config.toml
n_layer = 15
d_model = 256
n_head = 4
n_kv_head = 4
head_dim = 64
d_mlp = 704
vocab_size = 6980
activation = "swiglu"
norm = "rmsnorm"
norm_place = "pre"
norm_eps = 1e-05
positions = "rope"
rope_base = 10000.0
rope_fraction = 1.0
qk_norm = false
attn_scale = 0.125
bias = "none"
tie_embeddings = false
parallel_block = false
init = "uniform"
init_std_qkv = 0.028
init_std_o = 0.00511
init_std_up = 0.028
init_std_down = 0.00308
optimizer = "muon_variant"
lr = 0.00164
lr_mult_o = 4.0
lr_mult_down = 0.7
beta1 = 0.93
lr_head = 0.00603
grad_clip = 1.0
warmup_steps = 200
schedule = "wsd"
decay_fraction = 0.563
decay_shape = "linear"
final_lr_fraction = 0.05
batch_tokens = 32768
seq_len = 1024
doc_mask = true
train_tokens = 257500000
steps = 7859
dataset = "wikipedia_en"
MLP neurons of a small language model. Each row is named by its layer, matrix (down: output weights) and neuron, and shows model dimensions 128-255. Each number is 128 + 24 x the weight over its row's rms, rounded and kept within 0 to 255. Numbers have three digits each. A neuron's up and down rows have the sign that makes its largest values positive.
A block is one neuron, or neurons of one layer that tend to fire together. After each block is what it responds to, as a language model described it from the Wikipedia text at the highest values.

L7.down52:143116062119110105117138099113135101107110139085147110104120137075099173167126125087123149135139138096117132120110086121163142184113120115147136109108096136114093204153125123151103102106163122130131143126121152138153146071128148109133117119150138188093171146096093151135140119103133157080128142098131137133106119094094153160192147123116107186157151115149155109141131145127103119122107
L7.down80:094134109125131123156136114151122158155111137128154125100149116099140149112118107126140141147128098093123116109106123107138096139105138141183087104168147113150157096134162132142149106128117107137097112093139142137126155144101099154102193118120112155113196107130131140127115155113112137130132105095136103101109141178145144145117134115141095124118090124104136118136110128149103123119146
L7.down99:089172094145121132164154090087133138098143096182150122121115136143081091091104131126186133111092141137143103138164120126156110115103152137130099162097146150116129155151156105136103103112121130161139110132088113135124127121157092126156105144156140122120149146126116075142128116147143138113149097117118129119128132085145119131173095072126115161123157148151131118114138086131148116170115
L7.down234:130158155140113162164129085178106126111102136142109166132133183167130106153120164136071127138123085119113126120157152160189093084129117129137122158112110159136105125136167151147117137117118120123088108104147089116136132136093095108175125136106146113144165103139177127110132095145134106143142115181077108101128102152097103143102159150111112172153152132109165121174139139138158145110115
L7.down526:114136131149128123122119127143165098126156126110116150122129106128121139151132107128142117169092140139092125174178119127158161143119144133127179148118125168129065112182144110091139137092130116119142099101088169136121094074121143150104113144128122152142119144156149108126113104154162112113130139126112164148141096077109103124140101111144159143122134101102131084113155094174121103120135
L7.down568:059148145163112106148137075136143145112110138146122147146102169158119125141090114118127123107114077150129138133099133118135082145132167140148106116153082132142110128151140172151113129088135140109149123133096143099143130125129106104108166106111104102148108148143117179107120115134149175115130121142130086093136116128142137158092170121157081133148088152113168124152110153133152088164135
L7.down686:146172147134112145121131125154140119149169080152122095142121182123099130176142163084151148116150137140113116124147103101128135144150157117110148117112113102127144088134136100146125096099090116173144132162119072125111140140139124132111131184150112143166158141182111095133153102132136146171115162144141157105154098130133133119139123123122153125170132140131137146128096092139129089041135
L7.down698:122128150111099115135088086144174168097154120131133150130112161153122110168158150141129128127134109112112147109144143123133112124137144125103127198130107139147127110079121113160122130136103127089114165142117159147131115153074164153143107140126072094136093104092143113137159087145169114127116152128143106123141119122104129095101125097130128132128086157113111136149136087131108148118160
Anaphoric reference words. Determiners and adjectives that point back to earlier text, such as same (in the same year/month), This/These at sentence start, and respective.

L9.down188:168115106148131123142084150160103163123136119094092112110156122115109100145120113096084108147166144130140163161135139125091113132142155073151174104138175143118137095113113125124123138131157131108126133101140137127099129132110134138100095119140118130119193107071113108110143133143053140091092134130181126087122138135133164161147117162109167160142155108086147130118126135130102151122125
Plural noun endings, section breaks. Word-final plural suffixes completing a noun split across tokens (sp-aces, tr-acks, excav-ators, t-ours), plus line breaks right after wiki section headings like ===Singapore===.

L12.down44:091145142140140168160126147137130097098080104118106198175087138138150098134086126123145168140108112087073136115121122140127145147102170084140156126150150114137084143177144129137069154151105157103143108094170135180110091103131156176123093125106146121141126083118119152122146149132170129175117128124139128146116134093121129126103134133132159168143107114106146114143117134106103139086136
L12.down157:135144164148106120147136136141140126117145106149138135130103096128152123149122120126136158132145154107104133098124116126155143149119161161178126089073111130122126116119167132115122160170111088104136122109128119080136116120110141080131147125142156119102201135174116098128119117123150147122168107141114109104093121119077101140115103136131159123169117109164056095146141133129119045138133
L12.down408:156116117121119160120114174139123082111101115101144117078130152151126132171160142148134149112133133124130166130077107105101126119144144172123141147128088179152161132127112152124160113102088109177113133141113129121116121155132154135155175122100158170172159103108183141124182099144115152149130106134137157129110095132140129136126137100106122166142130129187123143136113145120161133098117
L12.down438:101113149153113120134095156141127144148168140110123148152122148119178180140117186119154124135113134140171117147160095104155096139184143120139118123159090136106138146091131150138152133094106114122089141115155136145120130158137120137139117110122105087127174139155115143134089110122147179150135128125132087120188151162167148168131093153187163174144140148085119136130122100133111097130131
L12.down450:095143133105114153131141117112157098118164117142134106121141132093122141113154163104176120157127146164110119142150070148154106118129085126122140171135104131123098115085136153102102132127097130132112142103115134110150141134102144157094089131106092154130160096120154121139130141138121058150158134128109157101149144099092145147149096106122114161143150115101170138131119126089109125153109
L12.down526:128180160118100109151126151100130153142071111136117097125124110110119133163131138123136070122132115203123121135139114127128127133126114158119139121157179100126133093096075132124138120136123158125122099133136136134124120129088122128110086133142182131116190111106093137131122108110140117110127124110162128140037125147153139151109159143103158129143134118179148137124128126152153152123096
L12.down594:132112160143138166183104113137103144134087116121106117154151136114133149133126076104131120133118102115153108202141134129142111078126102150156120152136098160133155117091108084116162109174110157125177116171146096124122143170117089147131151124123149116121233145107147112118117140147116064109092127147129139159130132086104107134134094126104127113120148115132190127165085097183131127128115
L12.down675:150132127089075119143139137147099103132132109128114115115146130078151115128093179142107126143131097134130119114113136146154143166179124139129107154201062152104109133106121152102179084157159090169136105189153081138115108143169146133137090144149116124092171181095117113162099123128127126122113150093109103110105115095126136176142100153153115150131127177106119102126140160125116159164126
Clause-opening wh-words. Words like what, which and that that open a relative or noun clause (knows exactly what, in what is); weaker on mid-word pieces such as nar-row, pain-ful, c-old-est.

L7.down29:173163095115095168158112148141100115091146118094157108123131110104139129088159115119146120139094116156157111104094117115156134140119113105138188089179121135092098104165135136136143125113157155123187174157143075142124139111112135102142133130145143154118132145102136141143113148086114129124143155128156123112162146122177172152167136110125155167141130097122139073139152160129125139090118
L7.down45:131124124159124111117131107083112120149113124126116165099143159109145100121122151164153137140151159127117120134074130106114169076111110109123082110119122151155097119133097122079142158114126143120132134158122145098070123128126127156157144136094129104128117139132124166144113155112118102117085136172103163139164123101123073103101117075111124097204162157128057115142118071140142170154105
L7.down109:160125076147119116090096134135147126130123141127122135130162151124081090103130129082118124113132135115166146114113131104116119082120138136105233087148118147149103117105101107116116078087144193139132131145170165116117144153121159115130128099147118145099143190143139172124126132118117108135094110129155121136176116100129155120192133151084160123152162160132102150119134128169100092100163
L7.down407:159118121141120093113151178106106122109106138141131137106153107144151152168133132124112100138153117169102111126149121134077081134119149148153134108156124146120123151178128112157193102130144096101119105092116108131148150102143101191137130154104115150135176147143129154111144134164125144151168164208104115111106137139113117160101132141097118121138090152117127125125105112111163107121136
L7.down516:202139135151067112108133160134106132116125134130120147139166118136072116142136117101195117158136135181157128124143145118138151128111164128151172125148112127135123164133126123135117123110137115108119154149155130154151127171130142100109144097139107108114157121095160128112126130177122133109122168121166167104150102089108122154197067141130129116137123111135159125148108133125149142166123
L7.down525:176129086103095102081131130139083120149131135126094144138152114134169106107126144113166145156153136122110144123143165099121130149137127147155148096138159114113121112169101120167093099110126144049147118127168144134107170151106094120151147137119122114079119118151149164120144155107131103122149092140085162119085134138104107146119133103088141124164114160122140127127150121123188118089101
L7.down552:089117085149160093168142108123118098122129112163085129143146110133123139118102137135144130154138105153156147103128109093107118112138147173136137124157156084109164162175136107133121136148150128139102094130141104143134137091122165071109096160126126162141121112136123138122096094106088125113148140138145150132102112126112139108193146191105131127149068104110142142132159130109095157138147
L7.down652:170124132155100110124125122123131097103144128102086123140108104124133152109135133112145114111166134091158129076161128148122080115190141079136127113132120099125103145089128148155073119101104127115132155115135158184108083107103136146120147128118147155122152131119162091123131126149116160103131088166163118129137143160123101142165153078146150149173141124120191081152133111118146087142134
Time-span nouns closing phrases. The final token of a noun phrase, mostly time spans after a number or quantifier, e.g. two years, recent decades, within days; also section-heading word endings like Reception, topics.

L9.down444:123107195147126151143120140113195122141130107154148147122104146127150127131169150176158131122107168130123139133163165094131142161145119094151114144137116159130132132099084153090142165150138128160159088125080114092113146134104161125126099130121101116133123112135135126178114110116092126183108128177129129085053145132159111115126137191122122094120099145101142142134117110132128086111109
Sentence-opening time phrases. End of introductory adverbial phrases, mostly dates, at sentence start: the year digits, comma or noun closing them, as in Since 2014, By the early 1980s, As a result.